config = dict(
    n_layer=13,
    d_model=256,
    n_head=4,
    n_kv_head=4,
    head_dim=64,
    d_mlp=1024,
    vocab_size=1285,
    activation='swiglu',
    norm='rmsnorm',
    norm_place='pre',
    norm_eps=1e-06,
    positions='rope',
    rope_base=10000.0,
    rope_fraction=1.0,
    qk_norm=False,
    attn_scale=0.125,
    bias='none',
    tie_embeddings=True,
    parallel_block=False,
    extras=['capped logits'],
    init='uniform',
    init_std_qkv=0.0236,
    init_std_o=0.0,
    init_std_up=0.0236,
    init_std_down=0.0,
    optimizer='adamw',
    lr=0.00142,
    beta1=0.9,
    beta2=0.98,
    weight_decay=0.21,
    lr_head=0.00731,
    warmup_steps=471,
    schedule='wsd',
    decay_fraction=0.934,
    decay_shape='sqrt',
    final_lr_fraction=0.0,
    batch_tokens=[16384, 32768, 49152],
    seq_len=384,
    doc_mask=True,
    train_tokens=228800000,
    steps=7451,
    dataset='wikipedia_en',
)
MLP neurons of a small language model. Each row is named by its layer, matrix (down: output weights) and neuron, and shows model dimensions 0-127. Each number is 500 + 40 x the weight over its row's rms, rounded and kept within 0 to 999. Numbers have three digits each. A neuron's up and down rows have the sign that makes its largest values positive.
A block is one neuron, or neurons of one layer that tend to fire together. Before each block is what it responds to, as a language model described it from the Wikipedia text at the highest values.

Responds to: Vowel piece after onset. Short vowel-led word pieces, mostly "ur", "u", "i" or "ri", that come right after a word's opening consonant fragment, as in s|ur|vivor, p|ur|ge, b|ur|ied.
L3.down94:473495474509506495524414511493466450538462469549455494487471532538411496526481582493531451509510529509547490460535453484493523487522493458581482505506475406487489519429467416488487501528494490522515494520468374468510512491465474526430516499477544495429537446467510512479470467458494505492445455524457495577472510586525493501514497509556486429491548469480474501521545508453523461536468
L3.down850:511486568481517547540497487522456482463460484458397498560496545545471469524423552384527510479462485490458452476562493539561529515517480480512485508518514473510488508452459478459524491501534486526573509515570572520505451499448467487433575483457502496470559415501455542505450451487495551538433506517491554498472454545584508490529550455537502484539542509443469585484492436445471506485538

Responds to: Word-continuation fragments and World. Fires on word-internal pieces that fix a common word's completion, such as Cal-if-ornia and m-usic(ian), and on World in event names like FIFA World Cup.
L6.down73:497541524507466405552535454518494552485486495607504480525487558440539492504478505522511525474458467535512478536480487416502530451531449519577473475479465493520485490443519436597498515476431559451466536479455447523538458517561480455494516479462521501488496523460501567467543491516466470532442553469476547496536581404453513596486494519474552506469496546518441467545502500527528466513545
L6.down388:508483539543457454515534547539467586466484620544506464474436496513488534556526517482545494454451482534491484547459552415508492426491473496463524547455492516487442536468489469462484510518481473534450483468497560470484477490509490433557549471480531427469518484504506558489485529549509473508460431568559513568559504532466529501553484529510498478486546505538468567514479547464466508526479
L6.down429:433405486533515437493584487523523494512578506502518454512509442500523467483531439513468503476438595449465551506534539516475493531504530513531491487533538480460461530514511541508463469646511508509497515454487538511538515465537556530462552519510453522596534416544532544548504478438507540499523501528544473481529572492564496451484552481550442478483440461473444550510458453425549534490524
L6.down681:416501562480505547472496472546489509527526506532550438477535432480561441450463499453517523480472502489518501593477507502463486509511451472446553534507479508518523535500532392547462463433466497482493516502554464486485486451470383599428474452464452488467492469430589484496498521536484513462513453574570455529513493534531490524526555503459503538514498467475562442367482503513473496536503

Responds to: Mid-word stems like "end". Inner word pieces that follow a short prefix and carry the stem, mostly "end" in defend, attend, extend; also "un" (run), "and" (land), "ain" (remain).
L6.down309:547493552467502469488493534516477552515508475513460472412519448517518437459448508481511537424469495500500537439445497561455493567521492556486512493541491473442473455556550480541484533446534480487519549410495487528472502499506524519498464543505572600540520495484463521424462474473526508516480540494490497486490554497595519489521478566512536472505535497480537509521503455447495462500474
L6.down437:494487424477546564484452522495530495528489478510493536517484540536475509504533532500483542492563527492533562499455482458432521522466546487524483458509514512430521536507482546512540517541507489549495433473489484556526522563476559526400487440564548507427503523527555427568493485547475539484434554465497547465550546492498465493519500457578419506487454453502492569510508429537514420602506
L6.down960:521545479494557572506479545508534483559399563510476553488511457539483532467502508472495535532522509530426465485499536510519479530530555437484458504482587465512457539510439484485457474504555433582530485523531509539606486466471523494496464435519490560518500586416532519497402511482411440552484434473476534571580519508573559524574534484491522493478420537509477501537466495499516467473480
L6.down978:551530542419540587516437510538504462516495449486523454513464492499527515569522478547475474492513513461591568433483533451470561493456496506491464436512519443452500539579482484488485453518473522608511506469512461408450488547495500488479516525542449441491487556518485473509497496545462528486530548435487523483500447484561496528493522473534448502443491482521538565427510487460465424482479

Responds to: Mid-word subword fragments. Short interior pieces of words split into several tokens, before a suffix follows, such as ur in security, mer in summer, an in Hispanic.
L8.down19:493498510456505512506503397557508480461497560545444438548454536485447499527526510512536463444518493516582526437501522590543405529471441504503512470500498395462525447475501473506514492505519522493570527515485486626486412547505456483488551475407531490513563522448498454464489432431482517533488481482462452523478556454476517449434465509496470467517508513501481531488488434401502516503505
L8.down23:507480425577407522565458507505399477539452492598506466433482483532466568581473466512475508583582560489480511517486488558515493473512596505478492482488505490491520476463503477524483498460574529481478460480396500489547481523521544481520487463562561479466478560502531470461566469527514564487468535540502472519494492409512444448466513468511474537472527441556571480509492509494468440500426
L8.down36:580544486549542534470481534504523440514503438535492495482494518457469540560517472508447429509512517529462547512463500579477464539422489538587522532466571551510595444512569431540506526536419502478480437527532437421564500502416460566528493496443440492519510543531509535485439555526529495501534497492551598511528541454518506531433550489475490527446486452480554555493498518512458474468525
L8.down243:544486463501506539549525488453469461530501480490436505451415433468486508482520484471468510471467553495559484451493564491421521473592555471552489498438464476475496498513482473477441485534554458437494505494463527454497471560474513494493531534564515438507485544423558511492500511571473507533536563532455511505518461450518539530504525508522530525423537515496454518508497477490510437536542
L8.down259:477556519512584473495501492512454418444365470479478512448608429518453538538494504502454556502543565491569544520505573479463484541551478505561438552455487437524564552566495449538483552546561469573433487469510488493512514498487489472461532444511461552435525487501517513511566446489539448401508522521487484498504475535544450541508518546495467524521530518553468446398525468495467508475503
L8.down307:523507493457479479550448492484492538459508526504545445492459480514474567464482451488523553484594505458533522407485480548512526503570447472489500525449490433469570513458462450460494500508500497475526504477500444465464464573522422509495526468526447445539570441525500497579528444526509523438429477518512461513481589418439422515496490473502487461487513507484511530510505487489519440583548
L8.down641:533511521494579486486537500495457440567479494490498561474549513502514459565482525451522531463512457462533516509465472499489516523476511532529560492469485540527543559569482516462479494611528438430518521560418503511441423550496509463399507461512516519445518513531510521497512486521420544482511521457453493502479479457487463466524494493492530523520548437480535494445480503526476521468439
L8.down847:463478586530575487575508502491492512552491477502382489489519513499548482457522506496450401539439541481539524480515559536469525534466483491474439448475441491492504466505494514479420569496542554477445549426479520498471517455500553486496499540525464480550583547535527551436560523543442474517550449558515485421460497469446519568488462490472559522403483502471595487490539500485503466423476

Responds to: Mid-word z in names. Word-piece tokens inside foreign proper names and place names, mostly the letter z, such as Skorzeny, López, Switzerland, Venezuela, Tübingen.
L6.down191:488407517457463532493461455487566497475539472486475434515503437506448490562515471475492537495515482487569483445530512560492538511447541501440484478495526526520446535497465487464505561547472569522429427484485440439540527466502534487506500517474520463466504515540490492584511489509519535536486530493450517510525517442410531430455431549510499508574485419526430555428544519435507498536411
L6.down301:530511480468490518590497481588552504557533515544505455497544567488451525479465534479513516547542501494487567433511541454465504500462519554487468487508503467523526488522455504541478522579476562465523496534511429448575493482504530440470546598533512466527512517517463539470552438463557549542552513520495530460469578491472522452581473498522444487518462492492489529491476541428466580488488
L6.down446:540523484550515472511545502530476466560512548489496512529505449513512508488490567457493499523529524478450457404440467460526537551493499500433481520594527497571513464423532565540573561460496545482468485540437514517568471515486497512562479478477521569424582499494494397435518535519522463463434487414538514495471494436552377469460543494520520477542543458560473528472511501476500464538435
L6.down819:492490524505443502553517495468552500586519459568494515537567525523423504509508519444541464496452513508477484444559520476422450518478560493456532475506450498525480520509436406489488495464504486547443474491418522536449489504524496499465519504443503541518484442452500435437452395534495464487503523486477538535476555518521513554525571534584448566431473484485444494534455529475480492543497

Responds to: Word-final suffix pieces. Final subword piece that completes a word split across tokens, mostly "-ion" in nouns like eruption, corruption, inclusion, and also -ent, -ess, -iss.
L8.down9:580507445484500488533535588609464532501477406423440494497570437425451499514527500448478474549473521513490503502481500495495488489512468549504558552546522478537499508541459448515494543519485510541476478485518457531477507507408502518448497510444475508463503473517474522509489462526530510429412556485526497547457470524444526431568538506505529528486500588502469558435435458506481512497464
L8.down136:503491486548436507463468580490454538524437504539495435445561527531457472486409529514433525441483495488487491579512461521490464501547417482490466541510444436487502522458433615575529556477479492554513479512549533467507493513454537471487540480504537451510495503512439467541483471554511558469491523478501521573499496436525458509494519507436542491473470421481529518456496540566521458471449
L8.down151:470524521586490506544446563453537514502534542521547519524517522398440510569531614495497509490460438488497513487528532407553554494470474463541488462491416440546482490510522527531495472475525493495543526367481512443582521517450507500480486535474488416490487515524568542551449454500523432495522492560538461544542436498439461463576567493495530508533524477492509445487548576550509493495489
L8.down178:541536493544456527477492451453460426552444437466474476435532468457583501449508540553464524506468521504498470445469534517454491538427525498489465474516499486484518516470495446544535449459501466459503467502544501487479562540508505572519488455453537428479482424497504544476477493592536417532445554559480551458525454473478498528501451520553481558510408498541522521479454468507468445495540
L8.down272:564488631507485543504502596463452430476533461494476538464500473506463527499448479423532516573521513465502558468506525550469473514499551406480522510473549505528459539520565446531476474507506505489498496421575473510568582458451529495472539475509474459552576504468453449489463413514476478495469509516440522471517558538598537467543513425491503527423413469492533520472440518463487454501553
L8.down302:488535540525444506483546545498488448581474523511416435515514511651498454466519516512505439534461463515419502550512524525498558491551534528522516488504415517479600572492504507503530493496478500491512495475526490478489519490443540516508502434483541511467458520467535497472485565506525460572514612530482472516465472498507521455424448509471498573492458488569442512510418511525426525494573
L8.down580:537484492517519433406521457539491445513477462546527455540542507528506504515510503454444485517464510484523464509429395508450467517462560514495526499504507498457541523527520544498443514523481510458508496510470536569507500551469404517511553503519492527534474486568490533506541545558491498438488574454476557550513547485466428578471605514469513492478556511483530524449544489575439471500581
L8.down1012:551481517569474495493530560485420432552478467535531499461495469559436423486492566482511467459510538505450543501504405472465503517542541550535476459424528544555500499469528447530525500457524481550481436417495445506518575495479471546483573471410505520565532471440513470524475527484485563450553562503540441531523418564584446436454526463546489498457524499460510541479512501529491500517492

Responds to: Word-completing subword pieces. Later subword pieces that finish a word split into fragments, strongest on "ce" in Force, Alliance and Commerce, also "ip" in multiple, "ure" in feature.
L6.down123:500453529466517479522519479425527499489494478494526502471428521498459549486483504442449467503451511492486496533458515506468530512512428439480518484501464535479541499520525441549497518519530549559502480532481439561490568554431456520480492511407443486497545436484544507550452540476523483499423459565512540507513503515411517576399529460527457498515433462535582510472481475502522507624500
L6.down469:602481447504435498508479528577531493546596548484488497472449458540503467483506480499539487512531439535503468487475509500494479475516567394448534505535496513553487525496558539527458447572454564470432447525527546575532523538408460501495559531402546464466532464474451460477487529485550557497505497572463500541474465445479452516478491515529502447524481551571467537453594480462532491468503
L6.down507:409549490524535506412522485442556519485503474464444449452523504525491505419529501498474536507517513453504454524480501419535496481470468486528514476468487569460507511525544542541575509498552531514454478571501539444567469530515553490533498518515535545512483471483523537473562481423458468473477444460520521420520545481535532531441492568509504507434501509478535560430505486539519500457503
L6.down658:513468506527491502531477582560483538466572481484504527461518487499433475539436514503438530552465475441445442493448438457534506508561480375554503511434519508498463559536529457443527464505452618558469437432472499520416478533454481512511470503509505518441520451513477571544505454514491465458496464466434478526498558483490563537543508505468542501494483476531499507501427534479469548553466

Responds to: Adjective-forming word pieces. Word-final adjective pieces such as ual, ational and inal (event-ual-ly, ann-ual, in-ternational), plus capitalized scope words like New, World, German, National.
L3.down5:493451413556510491586499518477556504493514468514536521462516450487487504495532483554535465477543471437513522455462510497526507504540526483528528551483522487524452505528539554481423475423518529474491467488438555535559502447583452556506533457564524516547527497496509527550543507473501484427502502393537496563452482560483509553522515468561426438475502531512469514477480520474511468456509
L3.down1021:480506481479478484465464511476525481477612482465484458490448524495511528538453509466492450546514429530491507416483477496486529437484468578523477499478534514512481521522568460466524580457529505498561482483493526503524511519602421419493486513459548485497542483445464530499484415452526508493473548528441488474535522495510468549477402533514526526484481521425490530502527522472524472488485

Responds to: Word-final "o" piece. The final "o" subword closing a split word, mostly Romance or foreign names and words, e.g. Mundo, Matteo, Colorado, Porto, too.
L3.down4:469538463528476495496481555531448503507468470536518468472463531450462459546503541491514492489519498465548456520453525590454486454470505534461525497482553469453569498479461528480533485467530436531468569473516561473456455439500501537520487452548559485447520490489439477546465513501471528515487497460456542549506494525500431530548548469510519453490506519488390458501556460528527487495541
L3.down743:529558467555454473429459478525476513523459434482515536509486491497464435579521525454467536545547516439486583475528541475455471454514559608487499501525522501470573423509503493474545457458508452467542467433599568491519493463504439488482510463533543450422521475452574481510414505483510489459457478450475533493511407593500469424579524498451538448471484545488422518484544519505510520493465

Responds to: Vowel after initial consonant. Vowel word pieces, mostly "a", split off right after a word's first consonant, especially in names: R-a-fael, D-a-ewoo, L-a-ura.
L6.down448:492442520517431511550540431488557476501512509511438492464558449543476545568453506535537516440524490513502533517503467534467460480517514540436529510515503452455525533474458525473597475459522509489443490564541556539482402557487467465510490519560451520474510381509465487516446531441498497479515512526492470517540542392500418563497533493541446448454542483572494469457504467506518527531512
L6.down578:427538465522547523506440471563521498515482500501526504508511551522548523397531426462525502520526489481491470493433531517470471482537443520495469475529504480498514530533480484457543509485514517459491519441496508528432450561479477561489609505558488472500528444568507536534476495442509523523514509493434426509460442560468484536491575517489438503469483525525509520621527510613553459521500
L6.down596:563526432592438447491523496460486525481508461497489521559432389470483529458562515499500545513524509484492535504549483490492514472481527499611501515489492494488466478414552582553531537546468496453512455481500474544541508453513472433433454548523488446434516479500473529477542497491452541544556447515496466505531505497503490470457503488519432542482473423559472492580511522488485476468517
L6.down1006:536475578588471498496504439490553545510520508542429488460519452500431429527440488494552521509534521504519497502570456542503483469544468487435458546479491512505536586490500537469540504489487501602488507512611577501520491500441502525475461503559457455436518471525519486452509510462491572434472532547496457474570520425528410549513571536489505442503529458466492546484476480487529466532544

Responds to: Mid-word name fragments. Inner or final pieces of words split into several tokens, mostly foreign names and acronyms, e.g. COVI-D, Stolarczy-k, Fernand-o, Uzbe-k-istan.
L8.down97:499538417497541357519506467467457498538553477527512535505494473406511489519545516523490500478586490443525577513565479545499501497492526504455455527551486534542558469482514532500474531539553457458529540513462472487433555443548451559563545500411498487499480440558508482505487462494503520551509502474416483485488520508473421467536508563502443490475495455540502478500554509543541427565472
L8.down194:450451514589547410545461521450458553609418481488544466508509504543567463459521513508527516483488486484554467574442466540484486487513453483451461608462548484466505493469531525432481513433489455498491500473505424493437462529483437473528563519447523538558486474519525510449543534461523538448517516604440513488576499426481490495461492511452461459544561508521497500509455518525524475481487
L8.down234:460529521573451544499476537518463452551434502469511455511499485520498471509449505526450527503514513446496566493464483501542534426564448501481558429492499434450480517466480438503535505565450559496497445481488507508498498581508441437516533474480490453468549498475580532467445494463446550491410479512509600562472551530510456568570437531462511535476498519473490504472512562493524520536499
L8.down312:589487440445554501499538486435537475506496504531552477522494508572501586440519452512461472480524540529488446474474464491511516486506520515520545464539477514524501455459510480497431588501506576572485494403443509485429560457500499526501479496628481470453492537494487430445462526427499491511480470604514502558517495494475492494521521525520486601498466506537477472561449517551429509526490
L8.down667:470501452476539473539451481446467477491522529489466545470505502497480507518483482457469487513516534538520525469537510531483543429493431493467486449514505480524509440424431453499509522489518511456506542590522517508478486496543544522581596485559440489447515508497452451560510494465436510536556534518343430491496469477483486479507519495575413555469511537438538537495489580595528523524470
L8.down774:509495457510507482501473541534474548424426494520481513452488489556547492452537597443480508461507475464482462583518526472524493523454562498504468465447499455510504459506503572483462445457493455470466498457449480486472476520512558566522534473450530537507419461452513426474468479525475522481508475493486474524527426448478478543457531482498486449487480520508406502483510494521536556526487
L8.down834:574503458514512465501435511477521452513463532433487513490530522446513473499468505479539501514472514526541586545471498530514522568472486509505526465485427545509451497461469429549409506483469518501419536458510466410533465481521474565505516554511535504492465468497531545588546532473482517476469552460448531531510529493466521539463482551474499519551479540498498501514435497523525510517523
L8.down902:526537490553509522472579457516465469491473501467510510549497450550462543501504521429486522496521420438518580577472591479498591590529501545469453522434533477463453467479469548485572481548545478432453571538457482504501503477576539436492508430537503477536500526577473495579494478547465443512524526534443456459507475428492447506466436498490497570450487539506581527457522527507504486497504

Responds to: Institution names and word completions. The word University in school and press names (Stanford University, University of Madras), plus closing pieces of split words such as Commiss-ion, indust-ry, Bra-z-il.
L6.down114:523462509527567471521484452487461443449529529535443542513529572497456507451478594457487552500505472458441544526562487423528515542431412556462523489537474535512441547522498500495502483515457490425559473563574545490471471457436459435492476558546476456538486474460511467483532486477444546556487529544503535476521454554598528462507485483433447542478442508485517570434555485429461471523536
L6.down530:445486493512502443525488517500557435492450479481468449517485426477520440411515511471499489552536504454567568527483521469536501471589555477498472446475515393487454565476514523495505491487515485491542517522482569531578439529459475475529460437510474556505443512470498517492451519519415510470450503480532565455551446463507457520477516526490458518468501468491525500531484449555483536448448
L6.down908:537530483539559422483505539535539490492504431552455454492473515467473452438543469540461488529557432496495518506462532462502523453487463490514441528444486510504504496507504475383506560435593473486509493548410463469488491578486502510536460507488579577463519470474549555491536492482522526449501474442506460486493478360448492543511478494531564450477475525527439465476488472537515486498459
L6.down957:485554512547572454509574440502530473474471481488453478408493491517498497576505536466471526594504506543556544468492527490446464548489495505464516493486481518492501514570586431513448488485541444491497451447447415510524505455512511564509468489521485536491471479565463504454497524465477459500477510507542472473491569491423479477464504497484504557448485493506499564474443510597505506505426

Responds to: Word continuations and "World". Mostly " World" in set names like First World War and FIFA World Cup, plus mid-word pieces after hyphens or splits (synth-bass, pickup, 9th-century).
L8.down126:520473558512495459507470510501533535562436574568552535474458481518542475492511490524501491501497470404467474504488527469547502570490478424510505578430550466520570521494505550525519502501568460467416517468506517461517495485512519571528525522533470469549497510562482513559557549530445472461508509481500527437509548549554476525495494506555549466500517539546571466548521568499526526428452
L8.down138:488478421524532474506523529544471553491492516486509564518516427483470485471540522514536473493524512476417567484490541428426481454514488478474585466580461548464413577530532519501542529514526508495465552499450461444483483488511506507418477472501480490562454465515468512544443455519421569561469439555489536549510430419559425508499575483522438530483484465515515501482480506525506509496495
L8.down220:517514588490565493511514525497530449453420602534514492462514480557490531474443526548542528471523444485480526430527499539474501530523530584555461464523534458508510521474431505505457460484543504504536491448494505567513543478539448523529537462492461469502515514500499566572518396590497501482484511489476491510582484607515531529512514478576528535495439454509473444528520420515511462502461
L8.down448:516465503533524488479400497492482486585510528551498454469486477500523498469508496488435481496502459499463556479496444503498556577488454470535389545549468457513516515494583483540540460529558513516447529477422513489505523496556480468503458458477504458519588468435440526482570479464446562561540581563460481362465477427495499457532463456491438527480516520547440518455526550466485501523496
L8.down476:524478492461475501546511567551542482490513496492463525528498460492504529455545547525553556447513489445440488492484560444533539529519531507495449487466451549444535444471532461529526524476468458472467513486448547538426577520460515506479509472417504440478502462506536490444483487455515450484463513559490485585523460485434567503493564495494478518433528528487532626402493537423548461478519
L8.down483:464515479512490586475427457529511525539549478481426519501543497496443527447516488539471496456485547456459491467456463464499487507463493506497488497575462480494478550497490545464437500533501521543456506520436460454549497491417491534515534466498550456581535472565543473517568565478535508477509422554486468515532493428533486516492512541544513476487489457512533509557505505540505476492516
L8.down661:546485546510459492552534541541421521594506498528586514478534453513496534502472471475503460517545556502478484502457446425512543538601453495496542516566490585487493528456485449477481500493436513465424566503474496521501528533470468472506464461531536447488424542425464580557470424493542474480498601458453468429508468452582508512501462505578456514525510526546515501532494478540518473470465
L8.down823:527549466506535501553492506532491442422524492452574561449529485512446420475476538482442470557574520446515497457569544549457503563532464513499480525584487516465487420570425522506472432543580538464461495565479522505543515577588483476435488530540433474593427448502449504514506490486430565562466449463532508505513466504462492550539540512453482477466491422552504493489522487485493440490447

Responds to: Mid-word fragments, mostly "ion". Subword pieces that continue a word split into fragments, mostly "ion" as in vers-ion, invas-ion, bast-ion, also p-ublic and T-im-es.
L3.down571:498476439593484517470515471476416531492507499502473504518501463453584475527506521458540566474508493495614509508497523509519518554488495468460556483499507507531531538524457502477491514515556564540513535510526569542461549517507452518485586526514547510482533514522520536490526512528488533448545489516526522457535482557561529461473525445479497408526535516519501504493474472506513499426480
L3.down866:474550490470459538480522489521519516498506523408517507478507520493535467602486524443588528527495472502487533514559473470457522492467496473559507464479446511449450514489508515550506509463419494497497444501487480534483511514558512506552530555422505615527564624535475496421512486461578529483512516502444512463460480504572612492473398519458568508453516538496506561499465441519521551566472

Responds to: Mid-word continuation pieces. Short second fragments inside a word split into pieces, after openings like Le, Ind, Cl, pl or st, as in Le-o, Iow-a, pl-ann-ing, ind-iv-idual.
L3.down553:526503528469459479504547478415541498458526467528486513435429493497543534615504476460519596467516526446471484486471576492486460476509551521416518480496514526525553520523425565498490486495541503548513505499510508503507490516518482540501553569512425533459511520437522525574452491539487474530604528467548429423459491512570400481508569523454470541477472487460458609507517574504466522553434
L3.down1009:492542456483532471456555460529501482537520524548510490416466406533455547444428488536538500494499492491482412509537503532503505516510559510439490528472446472530513547565484523480496487511494504511537574468538513507477477446552483512488445540522454471481474490497553428490593567489474526445509513504478402495555535461510447503481510531489472508507496482474501530518514478488477455500494

Responds to: Mid-word "ot"/"ce" fragments. Word-internal or final subword pieces, mostly "ot" and "ce", after a short fragment, as in pil-ot, patri-ot, ball-ot, Sour-ce, perform-an-ce, to-ok.
L3.down869:511536510478526527445472559533466544476477525479470494474539495478476538517560425510450526554532477535525497464469533408468444529507522495468543468503422499482478505514521538468456503497455514514512479527565474481535486535572451520481532514514541495416481520508478448486496496489571486482475487464530518533536567480499573474591544465510492448527554462553494542503527533480518526466547
L3.down895:528515518496431506506475503513472513477549516459459438465527465494498555505521485534514457513542475442435577482517491468479482440526503499509530494499491461598484527523541443523509518451467462504427431509485519483563473552526461564478416533491490520481530518469461522504391451507564521504503484460557499491516582445477493515570490531539527486490410445438550526503459485483479447524471

Responds to: Mid-word fragment pieces. Middle word pieces of names and words split into several tokens, often after Ch or Mich, as in Mich-a-el, Ch-ann-el, Charl-ot-te, Ch-rist-ian.
L8.down210:529486465530535450478495484533499477509499488558492469478531440521530455479568457485468523505531439548562514489521500496544515540478500464523603426486597573626540568523547526530515562464519467497542504550456476573463520533555496477522469516462503384537505452427532493489419480489495574517499524452531541504462456478440487498543504561502480482550445469497390480479485468407469517491544
L8.down233:478491550534473532483475477519489522493508469494537441424506515546470452489522553445494576521521479464447491506504432442476481551462488447516479504471518489482444532489548467388508466532524548504508456440502555437468437558527507551501539483520491485449492501446471500487501474453534507488452447493389440519505487480465526456528479595482490490453533569508496543510532521501578584488409
L8.down256:437578503447521446518450514518578508605533521466443447484559554524555520542435477423483458562470492472510467469521510532445493462500470569507520488483528480507517521554532534527479563546522423539477455496491480457484508532543491480460487589436499561550490465576420485527515496507522527557485513505499518496494511467457490420514499493478457442560507501463483469484558450524544457516545
L8.down451:467525447520499469501527535453546553508514564570433508485448515480527483489513524499429499491434492552509529577491525513494478531518545472470498548535528481465477563526465524489538498476508546481515488499431543534498533561493522495477494488466508522503517496519444507507545495522510498431481546473500486476477411415477452513493566518454438411522545524496450485460476513537490545512444
L8.down555:465530521434481470526503546459464513489498580469578499506514558609545499450475449500527495525501507522528392450509469488471538522447559449547496520460463502515490459513510444467556545506435534506408464471494492561529474437469552557530499522493479536514479548468493481475509552491515491531515547496428533479499509479397494525483468502459544514530475465402430552538452498486469459439579
L8.down805:460501441593507551524497515507442465530480485521498533542503477513496437480509522544543573446498483486456517590512530506445560465542402440452467511448415490489459518495463547431449492423479416503475445550561514523515507505522514440429569435487448521529427543494520535442470493497488501482472524524512492530461450602549550494459543529468421527509447481495514545485498486509520466526459
L8.down818:516442452468469533504487489431565531498527507436453459517619420487488532457384483516547518472498565470511508507548523485563482403559484477533530493478514443465428545499453542493524454478463552499497451497527493467555494510472575493503472505402474441567466481533447491468454503507501535511477446513457524459525504490478503542485532494543446495512508465473544514505496517541529476468571
L8.down894:507489473484553481437503485510488533494525534551491511523552486503527445530510529576507529480545521480521469552535527473491528528466534452594614519426504451453523556535527545505501474598555529439545556514437522493469526532503543550507532468497461427530501510572513504505521469459447548454522558498525500497500467519480508474494488495548446477517532471515483439432518507545524512542493

Responds to: Mid-word stem fragments. Middle pieces of words split into several tokens, usually right before a suffix, as in estab-lish-ment, requ-ire-ment, repl-ace-ment, and dire in directed.
L8.down1:465527546432500503486475546502495444462527460558588488547526468468509485505488445476489450519505504443521448423488475476439466496504543556537509429554486536525441542502479525467520499494477510546514521490418555531507473500543476473457448482475484473541518483511569439482469538439471483517498485528436459540510494368463540562502533508496508474470451535532450468431498590530506465538544
L8.down156:467439541495468571513499533414495524475492567488521505483483509555507510431543463521451494518522518424500515485522505486518501419485590514542526446442542507497513522477484560522536454564464559429509515466483473560467474480522523475490538544496432547455564532506502518502489519475501522478486510492483508554501515457506552473518464484518531526548523499517485500518487532394554526513484
L8.down456:546510427535502466502549492569449516551489504483569566487558456567481525506521488457521523498463483477481437521484500488536488467496468473525512459434490468572460537520439452534507521452526492540515480468567477475469533554492513559577553421507482508511508535471527464492471517520468475490509509477557449462483573523501461510538480465572490452539449514451493510470483515521474498524531
L8.down544:493480520509540488569464463557560494580539437500507449475535530485527512485456558584456484464485559547484573473506473456439477553465551553539490536508518499449467465485526429520513474553519512520467509435472561514506532509509443442448428480533456459455503506545473504522483396474498435435482506508430453464552550481499437513552508483553458537459459488603502555481470495470504430527554
L8.down684:535530472509425567492452487483439528501404531488549482491560454472498548472517504568482485443495554570460549487446439505534477506446453511537589532523481471482452485511464496532481496501511521457456426496530418516535527543481498500538524467414523440463530510477524508588477470543451464441409516464540543437515421452474508536527453479538544524486506486468456520494491552527513499508429
L8.down714:524433525456471537518452564505435518552498498550551539505541502489485532499484461486504509446503543413428549475504529447537539491424529519524500466456461506464537528521537514537502486465487601454494542502463436509454484554487489551548485522447482486420561436443445410439527503495466472420445430460510482501495523408503464505477421470512525495494495496529556530512471527483522494457479
L8.down720:528523544466446496532493502584455492416466451506535468467540478485447484491446524513464503487485452456474469448524512520463512526498543482576485478521508428570483554577499487469465451561518557539503544428484466564508558582494463513530478445467560501484492429490589472450424480483494501512505485401469424503548454439515493508541574543527525457467522512526399489510458441472480497539561
L8.down999:518389471561435472528518452534490470515503535497497486586505539470497494525464480521530494521535517550468567477494416548539511518459507438498555528476538421492406530539560550513464486473486470483445483496483477478502512474539525475548539451518433465520513480483479500488439427530463474480506575487587544576519466543500566518514540457446520471433539495555490549511408491504534502462493